Part of a small language model's weights: 60.8M parameters, 577M tokens.
MLP neurons of a small language model. Each row is named by its layer, matrix (down: output weights) and neuron, and shows model dimensions 48-143. Each number is 128 + 24 x the weight over its row's rms, rounded and kept within 0 to 255. A neuron's up and down rows have the sign that makes its largest values positive.
A block is one neuron, or neurons of one layer that tend to fire together. Before each block is what it responds to, as a language model described it from the Wikipedia text at the highest values.

Description: Fires on the token right after a person's full name, usually "of", "and", a comma or table "|", as in "Sandy Schaefer of", "Denis Bušnja |".
L3.down154 [121 147 135 127 130 143 137  86 136 157  89 167 138 127 100 143 101 110 129 212 146 104 144 136 132 137 125  87 157 115 115 163 168 137 147 132 178 102 131 115  68 104  97 110 128 154  98 161 140 119 144 139 140  98 102 143 133 136 130  97 125 126 124 182 163 131 109 111 133 137 153 162 139 117 131 117 109 143 123 112 172 142 181 117 121 145 130 124  98 119 147 123 176 134 112 135]
L3.down178 [148 134 132 149 122 169 148 102 137 136 144 155 124 133 131 110 155 119 128 156  73 130 110 138  98 122  91 135 176 185 123 141 103 155 131 133 133 125 121 107 142 111  91 122 144 128 111 147 117 120 101 116  91 110  91  96  85 130 122 117  94 146 139 105 158 171 112 113 137 126 139 159 130 115 129 109 126 142 127  96 120 131 199 147 116 124 103 137 127 120 124 114 101 135 124 142]
L3.down469 [174 123 121 138 158 128 140 116 127 110  79 148 153 102 139 140 112 140 144 145 169 142 152 146 102 151 118 137 165 141  95 162 113  86 138 146 119 147 142 119 144 163 114 114 102  96 155  92 134 111 168 117 116 108 195 154 130 112 118 125  98 132  88 165  92 174 122 135 112 121 166 141 144 150 108 153 154 120 119 100 162 116  60 126 124 123 142 132  99 124 135 144 133 135 146 163]
L3.down493 [155 110 126 165 129 119  98  89  93 154 127 151 135  91 100 130 102 144 159 167 111 104 103 131 158 128 157 117 108 122 134  91 101 129 130 124 112 113 113 121 142 119 122  85 118 128 164 134 136 107  60 140 129 113 105 127 148 152 143 142 131 129 102 116  84 153 136 149  83  89 149 160 125 147 124 126 119 138 116 109 148 144 102 109 132 173 183 129 127 175 130 103 108 154 155 124]
L3.down720 [151 157 119 161 120 137 128 144  84 111 149 121 137 102 134 109 104 146 142 147 112 150  91 102 165 118  94 115 160 196 121 111  97 105 165 129 150 138 114 151 198 138 150 126 131  95 155 102  92 154  87  99 138  84 208 130 107 139 121 133 153 152 102 113 146 182 143 153 122 140 104 131  93 128 128 129 171 102 126 123  90 120 139 147 125 111 125 139 116 162 125 135 134 144 184 154]
L3.down1015 [132 123 129 126 168 112 154  95 137 118 156 142  95 107 144 119 162 127 157 128 143 148 138 148 203 158 150 133 154 171 154  94 132 110 142 128  84 136 154 121 134 129 125  98 122 100 125 115 178 164 138 164 110 134 109 137  99 129 151 117 142 139 130  82 129 149 116  90 145 163 152 123 130 137 101 121 122 160  98 141 135 114 154 124 129 169 156  99 138 121 127 110 162  87 129 170]
L3.down1619 [163 125 141 122 154 155 112 127 133 137 108 118 118  96 126  98  44 157 143 182 159 128 107 138 122 145  98 111 165 159 127 143 132  90 139 128 160  99 114 111 172 150 127  61 109 109 151 145 160 117 120 115 120 102 133 119 128 113 157  93 117 108 106 148  89 157 164 113 151 161 144 156  89 148 118 162 134 130 105 114 118 143 122 102 134 159 164 154 115 116 143 150 143 125 166 177]
L3.down1995 [147 115 152  65 114 136  94 151 148 166 145 136 134 158 158 144 163 162 140 112 126 118 140 106 127 139 111 109 129 125 113 185 124 155 115 132 100 131 143 133 151 131  92 116 128 124 181  90 126  98 117 134 122  94 122  90 123 159 103 118 154 154  90  89 123 109 126 158 133 105 175 158 121 142 137 152 169 132 107 138 123 113  88 142 133 161 136  98 135 134  98 151 175 132 119 124]

Description: The first fragment of a name's second element, often a romanized Chinese given name after the surname, such as Deng Xia(oping), Chen Y(un), Jiang Sh(uo), and other foreign names.
L2.down1298 [133 119 119 135  86 119 121 160 118  97 149 119 113 100 149 111 113 141 100 161 177 167 154 148 102 124 105 131 126  85 156 102 129 127 155 117  80 135 100  96 103 113 113 175 140  93 140 113 143 102 139 121 129 115 151 106 142 137  92 165 105 118 118 116 105 107 114 115 139 141 130 135 123 155  93 157 127 124 132 143  93  70 102 124 153 121 135 123 146 114 112 120 129 101 126 169]

Description: Word just after is/was/became/as or a comma that opens a predicate or appositive, such as a, also, now, formerly, particularly.
L2.down624 [ 98 129 150  90 164 116 142 102 142 156 155 136 127 156 136  93 129 152 154 133 121 130 106 135 105 155 139 131 122 113 120 111 141 106 187 153 179 169 109 146 122 126  89 126 114 149 134 132  66 105 135  79 130 107 117 109 135 122 113 186 160 186 122 122 145  96 152 122 161  95 100 157 149 126 103 139 100  87  89  74  60 146 145 142 127 138 133 115 147  65 108  93 151 104 131 138]

Description: Word-final pieces of romanized Chinese names, like the ou in Zhou, ng in Jiang, un in Chun; rarely other mid-word fragments.
L3.down89 [ 66 137 134 164  82 125 136  93 143 110 132  78 151 117 109 102 121 163 138 117 106  83 156  92 124 126 118 126 131 136 107 138 130 131 172 108  72  98 163 140 162 119 130 121 134  92 138 114 161 130  92 110 110  96 140 144 113 107 130  73 133 141 131 133 170 119 129 124 141 137 111 162 151 138 125 110 134 127 119  65 132 139  80 121 105 104 145 112 165  78 157 141 127 106 143 158]
L3.down397 [141 150 128  74 155  97 158 182 145 165 168  94 146 153 138 165 128 137 143 133 143 115 135 106 115 119  98 160 117 102 141 111 149 148 129 111  93 154 118 107 156 118 145 153 126 132 136 133 180  85 147 117  84 166 108 133 124 128 132 130 128 128 114 150  99 127 102 114 123 147 107 162 182 134 168 138 157 153 159 155 161 130 133 152 120 138 139 109 143 113 118 110 124 117 141 136]
L3.down480 [ 92 153 140 155 140 121 140 122 159 122  97 110 142 130 137 130 166 127 162 123 188 114 160 115 123 111 140 113 118 141 140 119 162 124 165 127 109 110 144 165 132 108  95 134 139 106 107 135 145 155 116 104 122 120 150  60 147  79  97 114 131  98 146 127 161 108 117 110 172 178  97 213 138 160 118  91 142 110 145  87  99 141  97 137 119 110 158 106  95 113 126 139 147  87 150 116]
L3.down489 [125 117 102 128 127 128 145 134 134 128 143 129  99 103 103 139 135 133 118 133 118 107 145 107 142 165  81 108 164 141 144 118 101 141 133 105 161 104 145 125 133 186 156 164 145 151 140 109 111 114 165 166 140 147  99 128 116 129 147 163 115 127 131 104 171  54 130 123  75 137  95 113 125 128 108 118  93 145 122 153 128 145 143  81 159 147 105 144 169 111 136 110 167 163 120 144]
L3.down825 [128 135 123 113  64 143 138 146  87 120 122 112 147 122 117 114 108 103 159 110 162  98 102 148  91 184 122 131 147 120 132 117 152 144  97 142  92 121 131 134 118 126  95 119 110 118 152 122 136 139 107 146 130 134 149 130  99 148 104 111 156 116  96 104 143  97  85 137 162 147 135 170 119 106 163  86 146 132 131 142 123 150 128 123 159 146 112  64 127 123 139 135 144 165  87 124]
L3.down964 [136 128 159 147  85 119 120 139 161 122 159 108 134 124 139 131 136  96 169 136 110 109 130 153 137 145 126 129 100 129  91 145 139 115 126 105 166  87 115 124 133 133  96  70 153 136 126  71 148 135 100 138 161 142 154 148 131 148 125 157 117 140  99  91 124 141 122  73 138 105 148 141 118 112  98 133 151 121 115  98 170 115 169 120 159 116 128 110 135 103 112 175 133  95 102 139]
L3.down1737 [125 128 110 112 125 177 120 135 117  82 146 118 169 126 151  99 110 120 191 138 129 157 169  80 137 178 143  87 145  72 127 118 159 112  91 118 125 117 127 116 103 125 110 108 135 149 107 148 138 146 145 181 117 139  86 157 130 161 123 103 176 121 107 112 121 144 128 122  73 133 143 123  92 131 125 119 114 127 116 144 120 163 153 104 122 132 120 142 111 125 186 173 102 138  85 130]
L3.down1924 [130 130 102 138 111 122 133 123 133 157 131 104 135 117 155 149 128  81 104 139 110 141 132 120  98 115 183 114 111 117 188 132 101 102 133 145  97 108 129 113 128 117 113 135 101 112 142  75 116 114 141 137 119 125 127 140  79 121 141 154 148 112 120 115 149 159 114 130 177 118 140 117 130 149 142 117 114 146 134 120 109 106 124 175  55 110 145 152  79 144 172  79 140 143 127 125]

Description: Function words that open a pending clause or complement, such as to after difficult or able, not, modals, and one of which.
L5.down208 [154 125 130 100 132 135 156 147  89 146 184 146 126 140 125  96 162 109 138  83  90 119  95  82 123 147 100  90 109 139 170 136 131 130 101 150  94 116 126  88 150  99 148 155 105 154 162 160 124 160 126 109 155 107 139 117 125 144  99 140 111 121 141 114 136 122 103 151  71  98 118 107 130 144 191 144 107 176 154 146 127 110 161 145 138  98 134 168  96 156 129  92 108 130 154 136]
L5.down218 [ 73 129 114 162 135 121 105 113 134  64 131 147 133 121 115 152 131 116 144 129 121  95 148 132 130 154  90 152 166 144 113 116 144 108 139 134  85 135 113  69 111 147 184 105 150 131 142 142 109 111 129 116 139 134 156 155 151 134 160 144  93  95 117 146 117 124 111 142 145 159 102 126 183 102  97 129 109 166 120 124 138 141 104 131 108  96 103 119 150 126  81 131 162  82 114 115]
L5.down499 [112  91  96 109 100  90 133 179 149 128 110 126 147 141 145 126 125 128 134 122  87  72 159 115 108 100 105 137 145 142 150 119  80 127 100  86  84 137  97 156 163 112 127 121 135 137  91 122 120 156 113 165 131 110 160 182 106 129 128 130 106 136 158 108 172 112 131 130 136 103 154  63 132 144 143 169 149 114 121 125 127 115  76  96 141 150 142 125 118 122 110 128 101 134  95 131]
L5.down934 [ 60 144 114 154 111 101 153  80 138 118 181 126 133 120 124 172 144 130 136 156 161 143 106 115 145 107 111 152 158 123 136  82 135 161 110 116 119 146 126 148 122 136 129 114 113 110 168 138  93 178 152 153 157 109 122 148 110 122 104 122 180 146 149 164 136 134  94 169 170 121 109 122  98 118 102 134  94 132 146 148 114 173 167 115 144 138 140 110 108 111 170 115 143 130 116 113]
L5.down1047 [139  87  82 105 161 114 129 147 105 100 104 110 104 160 107 121 125 131 141  84  86 145 146 152 116 187 111 143  90 153 144 128 117 139 134 136 107 149 136 133  55 130 112 108 156 140 129  94 122 145 144 136 146 121 135 101 129 131 144  99  84 127 135 119 146 103 140 113 130 117 101 149 152 129 146 106 159 163 156 124  82 121 111  99 102 133 176 135 139 138 160  86 103  81  79 117]
L5.down1201 [140 106 158 123 121 119 149 108  81 170 127 103  98 131 149 120 164 150 171 169 119 160 107 111 156 120 126 113 138 120 131 144 109 162 137 139 121 101 134 124 105 135 144 130 184 112 158 127  98 132 106 113 123 164  97 137 116 128 131 115 154 153 116 134 132 134 135 111 149  96 102  97 153 151 180 107 128 148 204 146 149 138 114 143  95 159 146  79 111 159 144 136  71 110 116 102]
L5.down1936 [107 116 158 117 108 139 143 114 139 145 190 141 103 102 144 152 160 178 150 198 132 110 123 129 113 135 129 132 172  90 127 152 101  99 177 159 129 119 118 125 169 151 118 128 111 146 170 147 129 111 135 143 123 123 126 121 158 124 124 160 116 110 121 136 152 104 114 133 121  94 115  90 128 116 117 146  97 134 125 135 136 130  79 119  94 134 144 111 107 160 133 152 115 113 150 153]
L5.down2207 [128 142 120 143 110 110 105 167 129 121 133 159 140 181 141 144 115 119 108  98 136 116 131 153 127  93 118 108  95 154 124 116 131 117 126 119 122 162 129 143 119 137 144 141 127 145 135 116  92 107 122 112 161 188 136 120 122  81 107 141 138 142 128 103 135 114 103  86  86 116 159 142 129 109  95 139 109 146 122 146 121 146 156 157 116 132 110 146 149 154 127 130 108 123  95 133]

Description: The word right after "as" or "As" in phrases like "as of 2018", "as is the case", "as well", "as a result"; weaker: "which" after "for"/"of".
L3.down230 [184 151 152 111 137 140 133 127 101 143 157 121 119 134 169 102 189 121 141 140 121 130 139 129  95 119 108 127 111  83 166 108 171 138 126 138 120 115 154 170 144 126  94 144  94 144 121 144 185 156 146  76 136  65 128 140 117  86 112 159 109 172 149 150 103  67 106 168 125 131 149 177 125 136  70 113  86 146 131 131 128 148 135  97 124 113 103 124 126 176 143 163 140 146 122 149]
L3.down391 [161 106 137 148  89 123 139 142 151  94 131 107 148 137 133 118 127 108 142 126 122 138 131 159 151 140 116  77 137 115 100  83 164 122 131 157 124 127 118 100 140 147 145  91 137 100 127  87  95 153  91 102 143 133 132 103  85  85 125 149 111 135 130 106 138  44 119 113 159 135 110 105 107 119 137  92 138 103 165 131 120 144 118  76 138 140 149 105 104  93 127 152  96 132  68 143]
L3.down606 [135 134  77 120 127 126  98 123 151 140 111 124  98  85 156 132 145 130 106 156 128 148 127 101 112 173 164 100  72 136 118 145 139  96 126 113 140 145 137 121  91 162 114 109 157 144 117 143 124  74 126 135 139 135 120 120  84 117 159 115 136 144 151 110 154 114 122 152 108 159 124 115  89 115 129  80 115 136  93 124 145 159  76  94 160 122 170 126 148 120 122 123 117 140 172 129]
L3.down700 [ 85 131 123 124 143 114 129  94 136  92  62 122 155 129 134 147 106 134 166 116 122 182 166 116 132 120 119 116 134 140 143 141 122 130 105 113 151 117 171 113 127 151 104 146  72 163 125 131 144 132  87 147 103 118 138 124 111 173 173 167  86 143 152 127 184 156 128 106 113 129 144 111 143 121 170  97 121 139  82 113 131 153 152 133 113 143  91  93 123 111 158 121 150 156 156  79]
L3.down987 [159 120 123 131 167 131 101 146 146 139 127 132  87 120 134 114 134 126 103 147 124 128  90  70 162 180 148 149 145 158  97 149 139 149 147 124 123  99 141 149 154 158 111 144 125 174 157 124  92  93  77 107 116  99 140 179 145 139  81  88 153 136 187 123 103 113 139 171  81 181 103 133 105 118 130 106  91 172 102 167 117 142 138 121 117 135  88 112 100 160  98 136 133 105 115 112]
L3.down1203 [124 136 114 129 123  88 141 108 180 100 119 108 149 164 115 160 138 109 110 118  84 158 145 151 138 133 145 100 164 125 138 126 113 124  88  91 113 104 152 118 166 121  96 162  91 131 122 160 126 166  91  99 108 131 114 113 166 121 117 131 146 172 152 128 147 129 142 126 132 108 131 101 143 139 119 137 121 129 135 141  90 131 114 143 130 166 148 112  85 136  98 172  85  78 132 103]
L3.down1467 [170 151 104 106 127 150 120 100 161  93 126  85  94 163 150 137 121 132 131 126 124 149 137 147 167 114 150 106 135 140  94 105 139  81 131  99 114 110 118 133 137 150 102 151 122 142 124  76 142 140 100 125 119  93  71 135  61 136 120 117 137 152 167 132 136 110 118 155 143 128 113 106 150  99 176 121 126  87 151 184 133 163 144 128 116 101 145 162 123 138 110 140  75 132 125 169]
L3.down1884 [144 137 124 161 111 121 156 139 101 130 161 106  85 122 129 106 105 137 142 137 124 121 112 133 141 156 153 145  96 138 133 118  96 118 105 126 128 137 123 118 145 124 111 118 154 109  77 101 108 159 117  77  48 148 146 113 133 160 151 120  85 124 156 103 153 133 119 135 119 146 155  96  77 127 137 139 111 123  98 167 152 128 112 159 146 126 140 115 120 103 106 166 131 145 107 127]

Description: Middle word of fixed multiword connectives, mostly well in as well as, plus soon and early in as soon/early as, and weaker predictable continuations like went on to.
L5.down91 [ 98 171 130 148 182 116 148 102 116 172 105  95 141 153 149 110 155 106 184 127 128 135  79 116 118 138 121 124 124 143 106 128 135 125 129 143 149 142 121 123 127 110 143 106 128 186 116 148 146 150 135 147 130 138 150 132 121 144 120  94  56 119  94 163 152 120 112  94 155 130 162 125  90 119  60 142 150 126 128 114 166 136 146 118 133 107 140 107 122 101 119 161 141 119 109 129]
L5.down1220 [148 160  60 122 133 140 146 152 128 115 100 141 150  98 137 120 150 134 145  94 135  97 139 181 143  97 138 141 138 155 119 194 160 153 110 125 139 151 115 107 177  94 115 106 120 134 175 206 138 137 137 113 133 105 149 141 150 128  94 127 168 100 145 137 115 150 126 138 108 142  82 109 132 151 140 155 175 173 143 129 111  78 100 160 105 127 117 121 159 151 135 123 167 129 146 147]
L5.down1265 [ 95 143 130 118 150 137 130  55 149  97 129 124 118 135 150 129 128 113 162 117 155 124 111 152 156 119 122 123 145 116 116 103  99 125 132 140 117  96 115 164  92 136 130 155 128 150  92 123 158 127  95 106  79 137 144  80  99 174 196 169 140 136 121  84 103 156 169 132 101 144 152  95 119 137 124 129 103  96 101 137  97 124 121 114 171 134 159 114 147 140  77 147 152 106  89 127]
L5.down1286 [152 122 112 138 111 110 124 122 105 120 143 120 120 171 145 115  93  96 175 144 102 164 107 101 127 123 102 151 160 127 134 137 123 122 113  92 142  68  72 116 109 142 161 131 153 165 166 149 139 116  90 112 143 134 160 176 135 124 119 100 107 170 135 171 107 121 139 121 151 149 107 122 122  75 141  88  89 150 136 151 124 143 126 138 137 109 100 147 123 159 144 148 113 122 119 121]
L5.down1559 [123 125 163 132 130 149 146 108 146 138 146 144 159 104 122 126 172 123 137 139 134 154 125  82 117 126  91 130 125 130 159 132 153 139 165  87 121 179 162 122 119 120 112 142 146 159 161 167 127  97 150 133 131 133 139 157 142 121 140 110 147  95 123 147 115 149  67 121 116 151 146 100 136  79 130 103 120 149 133  79  87 109 114  81 133 157 139 170 133 158 147 117  93 115 126 124]
L5.down1895 [111 124 157 150 147 151 114 122 162 134 107  95 118 128 118  86 127 114 119 150 116 131 161  96 146 112 119 132 169 159 136 125 136 100 119 117 131  75 137 165 163 114  88 171 141 115 110 111 126 147 111 122 132 116 131 102 141 119 130 145 163 121 136 109 139 114 156  88 136 105 153  94 137 128 125 121 125 129 152 160 148 160 182 122 155 144 119 123  93 131 168  95 109  72 104 145]
L5.down2199 [106 107 100 120 135 105 126 146 135 144 136 154 132 164 113  99 134 157 104 101 124 139 101 138  98 105 108 144 145  87 115 103 120 156 108 166  78 131 153 106 103 122 153 145 142 123 100 118 115 131 126 117 160 133 121 104 198 122 118 119 130 137 136 117 160 119 123 120 181 149 134 110 140  83 160 148 170 174 132 136  85 129 123 145 120 151 102  66  85 145 128  59 126 117  81 127]
L5.down2302 [112 131 113 113 178 142 114 150 188 112 113 147 173 118 190 144 123 112 139 115 134 145 124 112 157 171 132 112 160 136 131 121  93 130 124 136 168 131 128 130 110 127 151 114  90 145 112 130 121  91 151 149 145 150 112 105 106 152 170 162 137 140 107 126 121 147 153 131 141  96 111 121 124 113 104 150  82 109 107  95 140 131 115 109 144 155 135 145 142 102 122 135 152  92 117 145]

Description: The final word-piece of a person's or proper name, usually merged with a following comma or "and", as in Schroed-er, / Marsh-all, / Chen Y-un,.
L5.down399 [128 122 126 151  77 121 150 105 150 110 132 101 153 141 139 109  90 135 116 155 122 168 136 126 133 113 151 107 195 136 104  91 136 108  95  92 176 115 166 128 113 155 139 122 100 121 149 176  94 164  89 146 133 106 119 152 120 160 137 137 145 105 127 136 174 142 140 153 146 141 130 133 151 144 157 118 166 144  82 121 113 113 138 156 108 158 124  78 114 138 130 144 116 104 148  98]
L5.down540 [146 140  93 151 139 130 105 109 109 139 118 143 141 130  80 123  91 144 118 148 105 109 143 136 153 135 152 129 114 116 104 137 101 120 162 133 162 111 145  88 148 161 132 148 142 141 145 115 119  94 132 139 124 121 130 116 108 114 113 152 122 150 134 143 144 133 139 157 151 104 161 167 154 131 134 136  58 157 123  88 106 168 128 130 135 140 132 142  91  96 147 118 152 158 138 111]
L5.down592 [124 135 145 104 102  79 129 121 106 120 116 169 119 110 134 158  79 120 129 132 141 140 121 141 158 132 125 124 163 195 115 100 135  94 144 141 141  72  96 100  78 142 144 105 111 126  45 154 105  93 128 131 162 171 127 124 128 162 108 100 121 134 138 169 120 191 153 177 146 138 108 142 156  92 110 138 105 152 156  87 127 164 120 142 101 117 118 172 103 136 131 162 134 151 160 142]
L5.down1498 [130 151 133 135 138 128 126 120 159 134 130  85 120 152 137 141  70 151  95 200 143 121 100 140 105 129 115 173 128 103 107 114 135 162 168 129 193 117 119 142 119 138 100 131 123  97 152 148  90  99  96 106 132 147 140  80 167 102 128 139 156 144 127 158  98 158 134 147  94 165 107 110 158  92 103 129 120 155 146 133 129 131 119 120  83 119 163 140  99  72 156 174 116 116 123 148]
L5.down1730 [120 148 169 108 137 103  93 117  91 118 109 118 109 134 122 152  77 140 110 103 100 143 133 139 127 144 139  98 164  98  68 113 172 127 132 142 187 149 124 122 148 109 112 110 167 124 120 117 103  92  93 121 102 137 131 136 133  97 149 145 149 155 139 135 136 100 116  89  83 170 129 123 141 130 167 136 135 135 144 131 107 105 127 137 122 182 156 104 141  90 123 172 113 144 134 132]
L5.down1748 [157 118 143 103 141  96 154 120 138  90 100 145 115 115 161 177 134 101 131 142 146 106 111 164  90 150 152 156 148 152 126 143 120 142 147 145 133 145  90 151 138 125 101 106 132 121 133 122  99 139 129 138 123 112 117 170 174 148 126 154 111 125 116 119 169 140 155 157 130 134 144 126 112 160 118 113 100 131 149 134 118 147 140 121 126 129 109 140 125 152 117 134 128 117 141 133]
L5.down1929 [113 160 143 163 123 128  87 108 130 128 156 133 128 131 142 127 118 118 129 135 143 148 117 157 134 127  83 104 136 139 131  92 160 143 138 160  93 145 147 144  94 174 114 127  90  72 124 134 144 120 157  83  89  84 148 164 123  97 106 136 106 117 116 155 135 170 131 128 118 116 148 131 148 107 186 150 110 147 141 167 104 118 138 118 117 145 130 186 130 114 121 124 110 126 172  86]
L5.down1946 [ 96 103  92 106 127 154  68 122 123 106 159 151 154 132 146 113 108 130 119 177 155 160 132 148 113 116 137 128 122  96 148 119  81 171 137 153 179 113 154 100 114  98 143 153 150 125 142  84 155 137 102 179 137 124 115 176  96 121 103 153 122 160 141 120 131 172 127  98 155 127  95 126 123 144 147 182  82 126  95 163 162  81 150 147 143 125 149 157 174 124 154 103 135 165 150 148]

Description: Word-piece tokens inside romanized names, mostly Chinese given names after a surname, like Mao Z(edong), Chen Y(un), Kaor(u), and also other foreign names.
L5.down435 [103 163 134 134 128 112 103  91 124 121  98 149 157 148 124  98 158 105 137 123 117  96  95 110  97 114 145 132 122 142 146 146 122 139 123 126 128 132 125 128 165 107  98 155 151 118 132  95 114 134 127 172 146 114 115 108 119  74 154 129 105 128 153 143 110 160 144 155 133 166 149 132 145 123 105 138 166 116 114 145  89 143  85  68  71 129  77 132 154 128 110 144 156 116  97 123]
L5.down842 [ 92 184 132 126 177 149 144 110 145 142 139 166 116 129 105 135 119  85 120 116  95 102 135 140 127 125 116 128 112 134 132 140 153 127 143 119 170 105 123  67 152  90 149 139 127 105 103 148 106 114 112 142 127 127 106 140 129 112 103 140  98 126 127 104 128 144  74 156 101 117 164 123 118 117 168 153 158 143 152 132  81 119 104 163 131 162  87 129 143 133 138 128 121 158 132 142]
L5.down884 [153 147 127  86 183 160 121 126 154 126 148 131 109  83 143  90 114 129 130 176 146 144 139 176  89 127 124 132 126 134 133 141 121 118 108  99 146 125 123  99 111 103 133 159 149 117 117 138  74 134 138 114 125 122 146 115 154 138 129 146 123 138 107 101 147 139 114 101 106 151 166 115 121 150 127 117  98 139 132 150 154  74 112  94 109 151  81 119 147 127 134 199  85 123 113 113]
L5.down891 [134 145 133 123 170 161  91 150 112 128 129  93  72  54 132  99 129 146 116 108 104 117 133 119  89 134 148 137 118 163 139 157  96 116 124 144 119 115 178 135  98 122 171 137 160 120 106 100 137 111 157 178 156  70 104  94 105 136 178 123 124 115 139  84 160 105  68 127  91  83 128 144  69 125 125  95 122 155 145  61  72 126  92 110 153 156 150 174 154  94 130 153 147  96 129 138]
L5.down1200 [ 89 122 120 120 119 102 105 145 163 123 141 159 158 126 170 118 122 138 113 153 113 107 119 168 100 139 134 153 111 152 130 138 120 136 128 123  64 108 116 123 150 111  93 132 149  93 134 114  99 119 141  81 125  76 122 160 118 122 112  85  96 131 142 126 169  82 121 181 123  95 152 109 119 115 118 152 162 124 137 140  85 110 124 117 102 166 125 133  75 118 147 130 106 148 195  98]
L5.down1293 [138 137 113 153 109 158 152 120 145 139 151 123 177 188 138 157  84  78 127 122 164 124  96 148 153 103 146  72 142 159 160 137  97  97 130 132 153 165 105  85 108  97 106  89 113 148 106 121 166 120 106 101 123 168 132 115 121 163  98 115  94 110 121 149  85 186 116 162 174 124 132 102 119 154 152 132  71 167 145 116 134 132 138 119  84 107 108 161 143 121 126 101 163 135 151 115]
L5.down1804 [127 182 131 167 120  71 139 104 128 125 120 145 140 116  87 131 136 133 134  96 104 166 165 106 151  69  99 114 156 126 124 111 172 152 140 156 106  91 146 149 146 106 133 215 113 164 131 110 110 135 122 102 166 119 144 110 108 133  85 135 143 150 120 127 123  89 134 131 114 152  79 133 149 147 154 125 139 125 147 109 135 137 154 125  96 104 156 138 166 154 115 136 114  95 134 123]
L5.down2230 [151 109 121  86  77 115  77 194 109 125 134 155 109 100 136 157 131 110 116 125 130 136 137 110 125  94 110 190  92  88 107  88 124 145 140 110 100 139 146 153 119 173 148 111 165 120 118 105 116 155  97 156 140 107 113 101 104 147 163 124 157 129 127 120 133  95 130 120 123 112  76 131 137 103 108 112 163 119 120  93  81 102 106 138 167 144  92 146 127  81 166 151 100 141  98 138]

Description: Quantity, number and negation words opening a sentence or clause, often a word's second piece, such as Nothing, Few, Nine, over, most, no.
L3.down62 [112  98 113 127 124 151 141 117 117 120  87  96 123 148 128 147 125 110 137 149 142 137 124 136 115  92 152 169 140 123 110 155 109 132 130 125 135 101 114 127 126 158 164 123 123 150 158  91 122 158 122 126 116 120 109 151 160 123 131 128 106 100  85 135 125 117 128  86 149 137 131 126 122  91 163 115 104 114  94 113 107  98 186 136 165 146 126  99 106 137 131 172 130 120  91 192]
L3.down944 [136 130 159 144 136 101 108 145 114 116 149 144 120 156 112 125  80 106 130  97 146  96 140  92 145 113 154 103 151  95 103 100 106 109 151 165 130 113 125 114 102 122 134 168 123 144 114 119 121 136 134 174  99 117 120 139 117  80 166 149 111  87 108 140 122 120 124 147 147 124 139  83 151 154 113 139 142  90 104 108  82 104 133 119  96 126 127 142 155 124  64 109 139 145 118 143]
L3.down1090 [127 100 128 146 142 136 136 114 141 112 127 141 163 105  94 143 160 122 162 111 154  98 111 149 110 167  72 133 121 182 143 121  97 105 142 158 101 106 134 115 151 101 135 120 155 132 152  82 109 136 101 126 141 120 106 128 117 117 132 205  98 135 146 120 175  99 144  96 106  99 138 112 174 124 162 113 130 155 136 109 116 135 144 139 112 115 131 136 106 136 114 145  75 128 111 118]
L3.down1434 [182 102  93 108 145 122  95 125 117 150 112  97 107 139 116 128 112 135 163 177 142 144 101 148 117 140 115 156 145 126 119  79 164 110 137 143  99 173 127 105 106 156 172 105  83 126 123 140 122 124 116 134 104  92 107 126 153 148 120 143 131 130 116 156 153  90 109  95 133 111 113 116 131  82 173 117 100 149 105 139 148 141 121 153 167 122 117 128 109 167 132 145 108 141 130 114]
L3.down1529 [106 161 159 134 140 104 111 127 121 138  98 106 133 114 142 113 127 143  90  92 106 128 145 171 123  90 165  98 115 153 112 104 146  97 150 103 128 145 173 164 144 150 145 114 145 148 121 159 182  92 169 119  99  99 112 121 111  95 101  96 142 144 144 160 121  88 127 112 129 101 118 102 175  72 133 135 169 190 140 114 135 159 139 133 133  91 143 138 145  89 106 139 140 120 135 132]
L3.down1661 [127 137 146 129 112  88 148  64 151 147 136 130 150 130  97 170 125 113 115 108 125 124 109  96  86  92  89 143 186 133  80  91 105 135 145 124 132 156 121  92 119 135 127 163 120 110 138 144 152 136 129 140 149 149  91 127 157 134 136  84 114 140 112 153 107 153 138 166 155 131 116 169  91 119 131 154 131 137 121 165 167 124 133 137 134  61 119 132 150 103 109 156 136 144 148 111]
L3.down2118 [109 148  96 103 105  99 149  99 139 152 123 151 128 147 126  93 153 140 177 131  81 133 143 102 110 161 131 113 141 142 139 165 143 129 125 138 108 101 119 134 103 169 134 128 142 136 150 142  87 113 135 150 148 105 123 139 139 172 135 152 158 138 155  87 152 119  86 161 126 139 132 130 187 122 137 149 119 151 117 166 116  96 154 102 125 132 128 102 113 161 130 124 127 105 156 106]
L3.down2182 [129 168 113 133 181 124 124  98 114 132 104 103 125  93  74 149 137 126 139 105 140 127  85 137 178 144 145 106 175 151 134 125 159 121 124 140  61 119 135 137 119 148  72 150 116 145 166 121 113 136 112 148 131 157 119 141  90 138 144 148 134 111 133 118 134 105 135 160 141 122 130  88 127 130 195 108 163 122 127 138 135 114 191 138 134 141 144 128 137 127  96 169 112  67 126 106]

Description: The infinitive marker "to" after words of ability, permission, purpose or intent, as in able to, allowing it to, designed to; sometimes "for" or "can".
L2.down1019 [108  76 158 149 152 122 147 130 140 127 104  93  99 117  97 148 126 101 135 134 106 105 131 135 133 101 146 143 148 112 119 120 123  98 108 112 101 140 147 193 172 133 120 155 148 107 162 165 138 154 127 122 147 161 124  99 120 157 146 127 124 144 129 146 120 121 125 138 129 155 126 117 103 113 129 114  67  63 134 124 135 107 105 142 137 160 117 116 120 138 160 113 114 145  91 127]

Description: Punctuation or verb right after a person's or entity's name, such as commas, table pipes, slashes, dashes, "has", "is" (e.g. "Neil,", "Hanneman |", "Alphadyne has").
L2.down1199 [151 118 125  91 143  99 105  97 174 166 120 124 145  54 144 139 148 175 126 146  87  95 122 129 122 155 118 146 150 110 122 124 147 111 107 152 121  94 141 171 146  96 123 121 115 172 157  93  97 141  84  87 151 122 127 102 110 119 103 151 159 108 146 133 184 117 126 156 137  95 150 137 118  88 125 112 154 143  85  96 128  73 134 102 139 138 156 115 165 160 154 127  90 174  98 152]